{"vocab_size": 5131, "hidden_act": "gelu", "norm_place": "pre", "norm_eps": 1e-05, "positions": "rope", "rope_theta": 1000000.0, "init_std_qkv": 0.0285, "lr_head": 0.0102, "decay_fraction": 0.784, "max_seq_len": 384, "doc_mask": true, "max_steps": 5448}
MLP neurons of a small language model. Each row is named by its layer, matrix (up: input weights) and neuron, and shows model dimensions 48-111. Each number is 200 + 20 x the weight over its row's rms, rounded and kept within 0 to 999.
A block is one neuron, or neurons of one layer that tend to fire together. After each block is what it responds to, as a language model described it from the Wikipedia text at the highest values.

L2.up1081,220,221,211,206,160,230,237,185,196,177,216,161,211,217,195,181,220,204,166,189,191,202,191,198,202,198,252,190,198,214,219,194,178,201,172,197,194,166,183,192,201,145,175,167,228,211,186,215,217,221,222,210,223,183,218,201,217,196,186,182,183,214,181,211
Responds to: Segment boundary tokens. Line breaks, blank lines and sentence-final spaces right after a finished sentence, list item, caption or table row, before new content starts.

L5.up211,198,176,181,200,163,198,177,213,206,163,161,200,191,194,228,191,207,197,230,212,197,218,231,190,195,222,196,197,208,216,182,182,225,194,220,193,246,225,210,161,201,167,200,188,228,231,198,183,172,188,218,181,245,236,175,162,198,227,210,209,200,190,196,205
L5.up260,196,174,214,179,179,193,218,212,155,193,190,208,227,196,190,224,205,216,204,220,203,197,194,183,197,222,242,176,186,248,183,180,174,209,187,185,198,206,170,197,192,218,180,155,142,201,201,211,222,216,195,209,211,196,196,189,190,230,205,191,152,218,192,229
L5.up323,197,210,192,197,186,198,213,195,233,178,208,194,193,222,198,182,213,212,224,189,194,207,165,206,200,190,211,188,212,223,200,190,242,210,241,190,210,194,180,176,190,139,184,192,173,180,193,195,208,230,197,241,200,194,186,186,195,233,171,218,186,200,228,209
L5.up377,184,186,217,210,204,219,203,219,178,189,203,190,232,200,215,203,238,193,168,182,196,200,221,188,237,221,229,177,240,227,187,186,183,215,202,149,193,202,219,186,165,217,207,183,212,193,168,196,216,189,188,214,195,204,217,196,199,222,206,155,182,192,189,242
L5.up450,202,178,187,191,200,204,190,198,157,208,204,169,194,141,164,217,178,209,196,188,210,221,239,209,181,218,156,175,197,200,229,178,200,211,193,186,209,229,204,182,182,194,184,188,182,192,171,191,189,212,191,193,227,205,210,201,209,220,221,186,170,212,187,217
L5.up497,196,190,151,189,223,215,213,219,208,201,175,215,199,192,233,192,196,209,193,205,190,182,180,207,181,197,224,195,198,191,205,219,169,201,214,148,186,181,189,208,200,153,200,178,148,172,201,170,204,200,197,207,230,226,130,199,216,236,183,212,161,201,216,212
L5.up516,230,186,195,204,144,227,195,220,194,188,218,192,178,204,183,214,176,182,177,244,202,207,252,187,197,193,194,184,220,232,167,211,177,193,196,197,228,220,231,176,206,205,226,187,233,200,200,198,212,215,207,212,196,221,228,193,191,208,207,229,173,195,206,206
L5.up726,220,192,208,186,189,192,218,206,202,175,201,231,185,217,197,227,201,229,194,160,230,220,185,218,225,209,178,214,211,194,193,222,223,212,193,201,214,184,170,173,184,242,199,155,182,211,185,204,202,221,170,197,190,188,200,167,214,212,198,193,182,182,195,253
L5.up776,188,180,204,186,172,205,178,233,215,170,203,199,190,207,206,197,199,200,216,223,212,210,198,197,193,225,214,216,219,200,193,174,206,213,222,170,227,188,206,151,189,223,208,160,207,210,214,177,209,190,211,187,234,211,203,195,195,210,196,209,193,265,196,224
L5.up848,214,190,185,192,212,197,181,189,204,204,168,183,188,199,254,206,205,153,211,205,219,227,191,214,202,186,230,241,218,213,194,246,210,198,218,192,190,219,172,205,183,221,204,193,150,213,206,177,229,185,198,206,186,193,193,214,184,238,192,179,209,186,240,198
L5.up891,194,153,203,212,219,199,208,208,179,197,192,185,192,204,196,204,232,196,200,210,192,234,200,175,223,227,215,193,201,229,158,186,183,190,172,187,192,225,179,147,164,247,218,177,162,198,191,186,204,168,221,198,186,215,205,189,237,209,183,155,208,191,174,212
L5.up975,203,224,171,203,159,204,168,202,188,164,214,208,172,188,207,210,195,228,193,180,206,193,183,191,181,211,195,195,219,236,171,209,180,199,214,204,226,174,175,235,171,200,209,132,184,212,205,195,235,228,203,214,221,176,192,195,203,156,181,168,189,207,187,236
L5.up1017,212,186,180,163,225,220,204,202,216,188,204,238,170,210,228,180,248,159,214,171,208,211,156,193,204,240,203,203,217,188,208,184,204,189,208,182,195,191,200,184,194,195,213,214,189,216,155,173,227,181,196,194,233,211,188,185,219,212,202,197,191,182,209,196
L5.up1165,197,217,181,166,171,190,189,203,183,206,192,191,213,217,209,180,245,232,217,221,171,231,183,186,210,179,226,195,194,197,176,165,210,203,223,208,236,237,196,202,193,186,238,211,163,181,227,201,209,235,210,182,244,202,211,225,203,203,195,200,186,239,224,239
L5.up1169,192,212,189,215,194,195,225,225,193,191,169,159,226,218,181,209,200,204,179,158,201,231,185,225,201,224,190,193,229,200,179,190,173,237,190,175,193,222,165,199,208,201,219,174,219,180,221,227,223,233,197,180,215,186,225,191,206,194,197,194,190,176,199,248
L5.up1377,191,189,183,189,210,175,183,190,181,161,200,175,211,222,241,166,212,191,192,185,208,264,173,230,202,222,185,183,192,202,215,239,210,200,227,182,167,186,173,182,193,228,189,185,230,178,220,199,217,195,197,202,204,205,262,195,197,213,180,197,183,188,188,211
Responds to: Quantifier "one". The word one used as a quantifier or pronoun, especially in "one of the most/best…", plus weaker hits on both, digits and hyphens.

L5.up287,192,208,176,192,249,202,198,183,227,176,199,224,180,202,232,207,194,201,227,169,200,216,165,171,213,213,196,203,208,192,192,188,205,191,236,194,217,168,170,196,180,207,219,231,201,166,214,174,217,196,209,211,169,180,169,195,185,215,217,167,215,186,185,225
L5.up293,231,181,194,199,161,177,194,204,209,191,199,203,190,165,224,189,223,181,219,208,196,219,208,191,176,232,242,198,191,189,152,193,200,197,203,211,188,204,237,162,187,203,178,215,233,214,181,223,184,223,206,197,236,210,222,196,184,187,210,197,210,212,183,201
L5.up300,207,180,195,203,192,205,222,180,222,189,201,181,197,193,185,173,231,177,209,202,197,209,216,214,198,213,240,198,201,212,193,202,159,207,247,198,203,200,235,163,195,210,221,187,252,210,189,203,244,198,192,167,219,194,186,231,216,217,171,207,213,192,207,206
L5.up413,208,215,210,232,201,248,201,210,213,199,164,193,189,197,229,195,233,205,164,194,187,204,204,230,214,210,200,191,196,201,168,218,189,199,240,207,232,156,208,207,155,234,166,158,179,208,226,197,193,143,194,201,183,206,179,195,219,196,210,194,203,209,217,222
L5.up561,207,203,176,185,230,212,191,213,169,177,202,183,200,221,228,181,178,197,213,214,203,207,189,146,202,175,206,208,198,212,185,221,179,219,228,200,165,197,205,191,188,198,163,164,197,209,220,232,234,181,212,222,211,220,184,197,212,238,197,188,229,198,168,183
L5.up650,195,192,198,162,201,168,182,194,186,190,168,203,218,195,211,176,212,183,205,195,220,202,255,243,212,179,190,191,242,190,166,209,199,208,218,231,216,223,207,165,173,190,193,178,206,205,180,211,198,181,182,192,206,230,216,202,178,238,207,211,201,180,192,234
L5.up667,200,166,194,214,204,238,212,206,178,193,164,180,224,238,188,219,193,162,177,195,210,199,213,188,209,183,201,196,202,180,180,199,185,233,218,195,210,174,194,213,174,226,178,188,221,162,182,167,225,173,193,186,202,206,194,199,215,200,203,193,216,209,241,212
L5.up775,186,215,190,176,194,181,207,206,207,220,167,164,202,188,192,213,198,199,203,238,200,207,195,253,247,209,181,213,177,199,193,202,199,201,211,206,234,163,229,189,150,163,182,189,204,225,185,169,253,191,195,185,212,204,185,169,224,216,235,217,199,190,203,231
L5.up789,223,186,194,163,235,190,203,206,186,226,182,213,230,181,173,171,231,184,217,219,177,187,191,194,216,188,190,190,208,202,187,217,201,185,220,192,220,210,209,206,193,217,163,191,237,177,206,204,185,174,204,212,223,222,201,177,204,183,173,197,180,212,205,237
L5.up805,212,208,215,197,178,198,204,198,185,221,182,190,184,182,225,222,172,230,217,227,210,181,186,236,258,188,191,181,188,190,158,189,218,227,220,201,213,157,225,203,218,202,216,206,198,211,182,191,224,176,201,216,203,195,220,174,195,232,211,196,195,175,219,189
L5.up1167,214,203,176,191,242,216,192,216,204,204,208,175,222,211,170,182,191,211,213,207,222,179,185,196,201,180,195,188,226,208,164,192,214,220,226,190,219,183,212,161,205,211,169,157,211,182,205,174,195,212,219,177,220,226,254,156,214,220,209,184,197,209,182,196
L5.up1228,189,210,185,178,207,224,145,173,200,172,187,175,207,171,181,225,184,222,235,249,229,200,194,215,232,203,210,221,192,191,209,185,202,216,201,207,236,221,187,163,188,229,187,175,199,202,198,193,229,186,208,181,200,200,181,186,203,229,177,185,221,193,231,243
L5.up1243,224,188,181,134,228,207,201,194,188,190,195,181,206,185,204,224,223,206,198,232,183,212,196,202,217,191,199,193,188,185,200,195,221,220,197,212,201,181,202,167,174,217,209,163,226,186,198,153,196,175,231,138,195,234,210,174,182,191,235,195,176,213,158,204
L5.up1411,213,188,196,168,199,208,215,186,221,231,188,177,221,209,201,227,227,217,219,187,186,219,198,207,238,183,212,200,191,191,196,189,182,206,225,200,252,170,216,193,201,226,190,201,195,199,182,172,213,204,196,178,194,179,199,206,207,169,175,212,198,176,172,199
L5.up1488,188,207,166,196,197,187,211,194,218,206,177,151,218,200,178,192,237,192,218,206,184,184,213,188,237,182,222,223,209,231,185,211,184,204,216,172,189,166,209,170,195,182,170,220,201,173,187,203,212,222,175,225,220,203,190,177,182,163,231,227,202,190,194,196
L5.up1494,222,185,190,194,189,217,206,201,178,190,142,190,192,180,179,224,197,215,202,208,223,187,199,198,234,200,213,186,210,191,179,197,215,198,217,186,210,204,158,177,189,197,174,161,232,199,195,198,207,195,191,166,176,224,190,180,203,230,204,179,187,214,194,229
Responds to: Statistical boilerplate tokens. Function words and digits inside census, election-table and infobox statistics, e.g. "of" in "18.3% of all households", final vote-count digits, "(Mountain"; also word-internal pieces like "man" in permanent.

L2.up363,187,181,173,208,213,185,197,200,190,207,229,216,191,189,240,213,207,192,175,207,275,215,205,202,189,208,182,194,214,165,217,187,203,241,257,195,215,208,220,188,196,212,181,166,184,189,213,187,191,165,192,204,254,201,207,189,171,204,190,208,217,230,194,194
Responds to: Possessive apostrophe. Apostrophe right after a name or noun in possessive 's, such as Women's, Rio's, Morton's, sometimes n't, plus weaker mid-word fragments in foreign names.

L2.up1497,201,191,163,230,199,186,182,209,199,159,201,194,223,204,221,212,210,225,271,211,205,203,209,185,216,193,177,181,188,226,199,209,201,209,191,195,217,187,194,156,176,182,187,202,184,236,203,184,216,219,177,203,235,191,197,228,190,227,204,145,195,179,185,214
Responds to: Determiner or number before noun. Fires on a number, possessive, pronoun or adjective that opens a noun phrase after a preposition or verb, such as 100 hp, our forces, they would.

L5.up74,187,233,177,204,222,261,226,191,220,211,185,195,193,257,180,182,221,197,187,196,232,196,190,194,199,162,196,216,188,173,235,192,192,184,202,209,233,184,174,182,223,177,202,179,214,190,191,220,186,209,154,192,186,198,196,136,188,223,227,173,194,194,232,246
L5.up83,171,214,201,199,216,222,229,202,206,210,196,150,214,220,164,202,208,187,186,174,205,220,159,216,192,199,193,186,198,206,193,193,160,183,211,191,220,203,169,193,162,199,188,162,229,193,204,202,191,229,158,208,168,217,227,166,187,203,238,174,197,196,195,236
L5.up97,182,213,197,209,217,199,233,211,212,188,177,180,204,224,160,189,215,197,192,194,226,213,176,208,202,200,198,186,194,200,189,196,183,177,197,210,228,178,175,209,168,212,175,178,215,188,218,214,198,223,153,201,194,235,208,158,189,213,240,174,166,193,237,242
L5.up172,167,203,195,206,181,243,224,207,168,214,190,202,223,181,187,187,209,200,186,200,219,207,172,165,193,208,230,201,193,224,199,175,190,208,162,198,197,193,193,182,199,175,196,159,203,186,198,197,231,247,183,195,197,224,242,158,203,200,206,166,179,196,206,272
L5.up397,180,205,187,207,216,229,220,206,211,222,206,192,230,191,171,207,228,202,203,190,215,200,196,214,195,170,192,194,192,201,196,202,175,182,208,188,197,178,175,195,184,174,205,167,237,186,184,204,172,203,160,205,178,237,209,159,184,213,245,194,179,180,215,221
L5.up479,154,198,202,193,200,225,200,188,197,184,218,174,227,206,154,206,206,181,212,188,211,210,180,222,200,199,194,210,199,175,227,182,188,193,206,194,227,177,178,181,181,206,178,172,214,182,197,192,181,192,171,196,196,220,193,151,180,236,224,209,192,214,211,217
L5.up543,187,196,218,176,187,248,219,213,198,197,179,164,203,208,192,207,210,202,191,183,216,217,172,213,189,204,234,215,194,184,199,182,189,197,215,189,200,225,191,198,197,166,148,191,242,160,193,202,233,220,186,195,185,215,215,164,216,212,227,181,206,202,208,236
L5.up552,181,194,206,198,226,202,216,196,212,187,216,194,237,199,183,243,216,206,205,188,187,202,170,203,202,169,181,194,208,185,220,227,188,198,194,177,194,167,187,196,189,237,207,182,205,199,200,220,199,210,171,205,196,209,177,173,189,229,235,192,208,178,238,195
L5.up654,172,214,204,213,173,214,210,217,191,185,188,186,191,223,179,183,210,184,180,191,224,210,191,186,203,200,199,183,176,205,209,185,187,234,188,192,187,197,182,206,177,204,155,189,203,189,177,208,220,223,166,187,198,213,240,194,178,209,222,215,177,240,199,241
L5.up695,192,185,204,210,180,257,222,194,215,203,194,143,187,223,186,189,200,185,161,215,234,232,192,215,206,204,204,192,207,223,192,222,174,200,204,208,181,191,157,177,187,200,177,154,175,205,201,216,217,226,205,205,191,237,206,167,214,188,240,189,209,199,197,217
L5.up833,179,206,185,190,212,208,236,217,205,179,197,150,220,201,201,225,220,204,208,170,193,214,197,186,186,210,192,207,189,205,186,194,175,205,211,203,226,205,163,186,162,195,182,185,222,176,196,209,183,186,170,185,190,220,210,174,196,218,242,185,197,185,206,228
L5.up1001,198,188,209,209,230,177,216,218,219,184,210,120,216,221,191,198,233,215,190,179,212,203,188,213,185,189,214,169,210,213,200,215,198,180,205,194,205,196,179,182,172,192,191,169,215,199,170,198,186,177,160,208,203,214,230,170,181,213,223,203,192,188,192,198
L5.up1102,192,210,195,213,206,227,223,211,204,204,197,171,196,201,191,196,223,198,203,201,206,216,201,172,221,199,186,199,185,202,229,198,189,205,187,199,223,165,188,178,185,196,187,173,203,214,190,228,191,224,171,213,169,219,215,168,217,221,225,189,182,214,199,222
L5.up1250,172,216,187,192,219,202,210,190,200,193,190,170,196,206,161,220,213,196,200,186,216,214,189,205,190,183,205,185,169,200,198,194,167,184,192,197,237,183,165,190,183,195,181,193,232,182,186,209,183,219,153,209,201,215,213,156,175,207,230,196,174,177,220,228
L5.up1308,203,192,206,201,182,208,192,199,174,183,207,164,185,205,201,215,210,186,204,190,210,222,178,190,222,229,227,157,238,230,171,193,192,207,201,217,221,220,207,200,207,183,148,199,203,187,184,201,209,211,165,192,212,191,235,180,180,205,212,157,166,204,219,231
L5.up1395,172,186,177,207,226,214,207,187,171,192,196,211,229,195,212,192,209,218,204,170,281,225,199,210,196,211,193,203,192,175,180,230,236,193,228,198,211,180,186,217,184,202,211,193,241,161,202,174,186,177,228,217,237,229,206,198,184,201,216,216,191,226,198,196
Responds to: Sentence and line boundaries. Fires on line breaks, paragraph breaks and period-spaces right after a sentence, list item or table row ends, e.g. before "- 1584" or "==Medal table==".

L4.up35,170,197,179,198,225,220,240,216,203,216,206,171,210,207,189,207,228,200,194,176,213,200,175,211,197,187,195,166,189,223,186,202,183,194,191,203,215,179,155,168,161,206,205,183,222,189,176,222,184,224,165,202,189,222,215,155,191,194,227,195,168,175,205,215
L4.up705,190,201,196,190,200,213,240,222,192,212,199,170,207,196,214,210,234,194,188,178,223,198,175,207,206,178,195,178,175,222,199,186,185,199,213,199,206,186,163,171,161,194,198,185,216,191,184,224,182,220,168,203,181,225,222,159,172,185,231,202,171,179,214,240
L4.up1156,190,214,211,243,211,204,250,171,216,196,168,154,198,219,176,186,220,181,193,194,207,171,187,206,192,197,207,188,187,200,229,204,193,211,213,199,182,176,178,182,179,173,196,188,202,204,215,185,207,240,187,194,185,208,229,186,173,202,196,187,176,197,188,219
L4.up1181,179,166,207,171,201,243,218,194,209,235,232,193,223,220,206,173,207,199,188,189,228,218,176,193,208,214,199,181,178,204,224,189,191,189,183,205,180,185,196,149,181,182,205,193,215,188,174,210,196,225,191,216,173,229,180,177,211,174,218,189,196,239,207,227
Responds to: Sentence and paragraph boundaries. Line breaks, paragraph breaks and sentence-ending spaces right after a full stop, closing bracket or table pipe, before a new heading, list item, table row or sentence.

L4.up604,200,210,179,201,200,226,209,172,200,163,165,188,185,204,201,210,216,225,213,218,228,206,186,215,227,186,224,172,187,213,179,211,198,214,234,225,191,206,195,164,183,227,214,181,183,212,196,181,225,219,193,181,208,200,200,148,182,198,240,214,187,183,198,208
L4.up919,180,179,180,210,186,216,226,208,205,168,200,212,195,199,212,191,214,213,154,203,209,204,212,195,242,212,182,176,210,231,186,224,193,211,202,195,190,199,180,154,173,177,210,191,205,208,200,229,206,208,231,197,163,196,213,209,226,166,207,182,202,164,209,265
L4.up962,182,170,220,183,206,207,198,234,190,173,189,197,192,195,151,184,203,194,160,204,212,221,177,205,212,207,213,173,208,203,187,183,224,191,197,184,185,211,187,185,167,189,197,181,211,205,193,187,203,195,211,185,193,187,162,175,205,207,206,217,185,189,215,222
L4.up1089,200,139,221,213,178,205,166,218,191,177,191,202,195,212,230,211,216,211,208,188,210,223,190,200,184,213,213,183,211,194,162,206,187,217,212,226,181,217,200,160,182,218,193,155,222,169,180,192,218,189,171,192,205,199,179,183,224,200,194,188,203,206,232,210
Responds to: Number-final digits before units. Last digit piece of a number just before a unit, table bar or "of/to", as in 92.2 cm, 209,140 |, 0 °C, one of.

L4.up430,154,133,196,229,174,162,220,201,205,200,197,235,227,235,208,192,238,235,207,194,205,207,185,184,181,235,213,189,227,199,226,205,217,215,191,153,237,227,217,165,201,195,216,178,238,173,221,221,207,189,198,171,179,194,218,201,220,221,203,184,197,225,256,214
L4.up431,202,187,198,199,207,166,194,183,197,218,193,191,201,180,195,215,193,180,178,248,217,200,193,191,196,210,199,198,235,216,185,213,228,225,212,167,237,213,188,192,208,181,200,175,192,194,214,189,235,193,191,196,202,198,215,184,186,236,204,194,188,227,179,227
L4.up651,181,157,194,200,252,220,173,238,188,212,218,191,223,189,194,181,255,205,200,189,226,225,174,220,198,185,211,195,205,202,191,205,215,225,208,221,187,173,191,208,187,166,186,218,189,213,187,159,198,206,185,230,213,209,215,190,177,224,214,175,175,213,188,196
L4.up1401,202,197,213,200,210,208,192,243,199,198,204,209,224,203,169,194,203,192,206,189,215,199,201,214,168,227,222,189,213,186,226,231,254,204,215,190,185,247,179,198,198,182,197,194,159,164,173,217,211,171,224,201,175,201,263,202,182,217,210,173,210,210,223,205
Responds to: Possessive apostrophe. Apostrophes in possessives and contractions after a name or noun, such as Chandu's, county's, I've; also occasional mid-word fragments like -ically, -anti-.

L4.up697,204,213,164,174,206,202,223,220,213,204,211,167,206,200,191,202,212,200,229,216,232,211,209,188,247,241,231,187,198,225,181,200,184,207,214,200,242,205,200,198,169,200,217,179,215,222,184,207,204,191,175,189,219,224,192,200,224,216,210,175,209,169,195,213
L4.up1342,211,221,213,198,197,215,205,189,168,176,227,202,210,223,213,199,205,201,193,241,208,181,188,184,223,198,218,208,216,201,204,207,157,197,203,209,195,159,217,195,160,226,176,204,181,191,197,211,211,237,174,168,167,184,173,203,196,201,189,216,202,219,188,225
L4.up1387,202,182,163,224,180,200,178,230,200,212,202,189,159,199,208,199,190,193,227,219,198,216,197,198,182,238,201,218,225,223,186,204,167,226,199,219,242,183,181,196,185,200,197,170,194,227,196,187,186,267,194,206,192,199,192,191,196,221,201,216,219,190,206,211
L4.up1430,183,192,208,150,187,204,195,213,168,176,213,200,206,212,214,216,198,176,179,231,204,185,196,205,207,187,177,213,185,187,210,220,181,207,176,195,230,180,213,218,216,206,166,176,227,207,190,215,212,207,199,182,243,204,171,200,201,212,210,192,198,208,195,200
Responds to: Templated stat-table tokens. Mid-phrase tokens in formulaic Wikipedia data text: census demographics (African American, householder, 2020 census), measurement tables (in, °C), and infobox lines.

L2.up1066,197,197,191,208,171,208,224,217,179,195,180,180,161,183,199,178,251,208,219,209,202,212,213,211,233,178,244,152,194,218,138,217,195,198,215,219,200,190,189,169,167,200,212,181,189,195,193,189,183,217,157,210,186,216,208,195,190,212,198,188,192,187,221,261
Responds to: Numeric boilerplate tokens. Words, units and digits right after numbers in templated Wikipedia data text: census percentages (from 18, About), coordinates (°N, °S), table cells and measurements.

L5.up56,216,248,195,159,213,206,192,207,212,202,193,196,192,226,189,184,239,187,221,207,196,214,217,188,252,203,235,208,204,210,181,187,185,208,170,201,206,176,184,219,167,176,197,208,205,222,173,190,224,228,186,196,208,190,201,204,179,219,219,180,188,194,195,210
L5.up98,180,206,193,204,184,194,150,209,164,180,172,182,232,192,217,209,213,229,192,210,217,207,180,212,193,213,225,148,231,172,214,202,209,194,231,206,210,200,186,221,206,224,205,166,213,202,193,178,187,179,197,171,183,215,208,210,179,188,213,180,217,220,195,198
L5.up118,202,237,200,157,176,196,211,235,184,207,178,182,197,180,220,208,221,202,181,185,234,197,173,187,191,204,216,195,195,164,200,174,205,209,187,213,236,176,217,185,193,193,205,173,192,195,191,224,215,192,191,200,208,199,197,194,181,200,194,225,207,223,191,226
L5.up411,206,206,150,199,234,208,193,194,211,182,212,202,190,181,177,211,186,215,201,213,203,237,161,172,180,189,212,212,223,186,197,198,187,203,189,184,182,205,209,226,178,200,195,203,165,199,188,206,224,176,197,199,238,178,202,199,204,200,231,195,197,243,230,224
L5.up541,171,217,186,162,202,198,173,209,185,197,197,186,217,204,181,210,216,218,201,197,220,212,184,242,176,196,181,224,221,170,179,214,213,201,212,189,203,172,189,193,203,173,150,164,206,202,201,205,198,234,217,204,208,208,225,176,179,211,206,184,201,205,204,234
L5.up550,197,198,210,181,201,184,182,207,194,194,203,188,233,191,159,204,234,197,224,202,217,179,182,229,188,189,192,205,202,190,202,180,208,181,183,186,215,193,213,223,200,177,194,232,208,218,215,176,179,185,187,215,204,214,202,184,204,230,208,204,196,201,208,209
L5.up609,214,198,177,207,164,186,217,208,209,179,190,179,211,223,187,215,242,220,221,190,221,204,197,194,196,200,199,213,239,197,203,196,221,207,178,229,185,202,186,179,187,167,172,182,152,226,180,195,192,197,227,205,215,204,191,177,184,206,214,227,179,219,206,193
L5.up681,217,194,174,192,235,209,196,225,183,220,181,189,211,181,210,201,177,194,192,206,190,210,185,214,215,208,224,183,218,215,195,209,222,217,199,214,195,189,231,200,221,195,189,200,213,229,157,211,201,211,219,181,233,180,187,165,200,217,238,212,177,186,213,190
L5.up702,174,207,171,216,178,222,205,189,207,160,161,216,208,224,194,209,193,210,192,248,216,170,213,199,207,172,189,200,220,199,178,189,177,212,215,173,203,211,187,211,180,172,167,228,204,180,204,191,231,209,187,202,199,202,185,199,181,186,159,221,211,230,173,217
L5.up762,204,207,195,160,224,228,180,205,223,202,192,220,219,209,193,196,199,188,209,193,208,203,212,189,201,203,241,180,237,239,206,175,230,228,243,174,231,182,223,203,191,189,167,170,167,178,172,181,237,204,178,190,210,210,207,190,208,185,236,187,203,229,173,178
L5.up846,191,187,207,179,210,218,165,214,214,200,178,172,180,217,215,201,225,187,197,209,220,179,176,198,197,201,206,197,215,177,204,215,219,231,243,218,228,205,208,212,180,204,166,210,185,194,190,175,203,182,209,194,198,229,185,196,195,229,222,160,188,192,161,177
L5.up869,210,194,207,165,218,204,188,182,195,175,206,202,225,232,195,212,224,190,200,208,213,195,173,192,219,244,229,179,208,212,187,197,224,212,200,207,211,211,180,187,142,218,225,182,220,184,174,184,164,163,213,185,245,169,193,202,203,209,201,193,242,236,205,215
L5.up1049,191,194,195,206,207,223,202,197,212,208,172,202,201,225,177,187,232,207,193,188,205,200,179,202,217,212,208,209,208,246,208,209,168,241,204,196,192,167,188,181,175,212,199,197,207,179,206,193,181,189,189,201,192,188,184,192,214,228,207,209,229,155,252,221
L5.up1209,169,199,183,218,193,192,236,195,185,189,194,201,199,181,216,218,201,200,220,164,191,213,185,215,200,219,238,215,193,180,197,173,202,214,199,182,181,224,229,189,181,210,202,201,203,218,171,205,191,187,195,200,201,210,218,199,233,229,188,216,166,230,194,177
L5.up1302,182,166,204,186,217,178,175,215,176,199,201,178,213,216,190,197,230,186,210,187,211,209,193,221,186,221,223,210,201,172,184,187,202,225,200,177,205,191,176,202,178,227,197,205,199,161,200,191,226,200,190,193,199,182,202,191,187,214,161,225,207,217,211,216
L5.up1448,160,184,194,206,214,204,197,206,188,209,208,182,207,192,163,186,196,212,206,180,215,198,217,219,195,231,219,183,244,214,208,222,212,197,192,199,199,202,203,191,202,215,168,190,154,212,192,239,240,216,178,215,236,201,215,191,161,235,191,181,196,194,193,216
Responds to: Mid-word verb fragments. Middle or stem pieces of multi-token words, mostly verbs right after "to", such as res-ol-ve, impro-ve, pre-vent, main-tain-ing.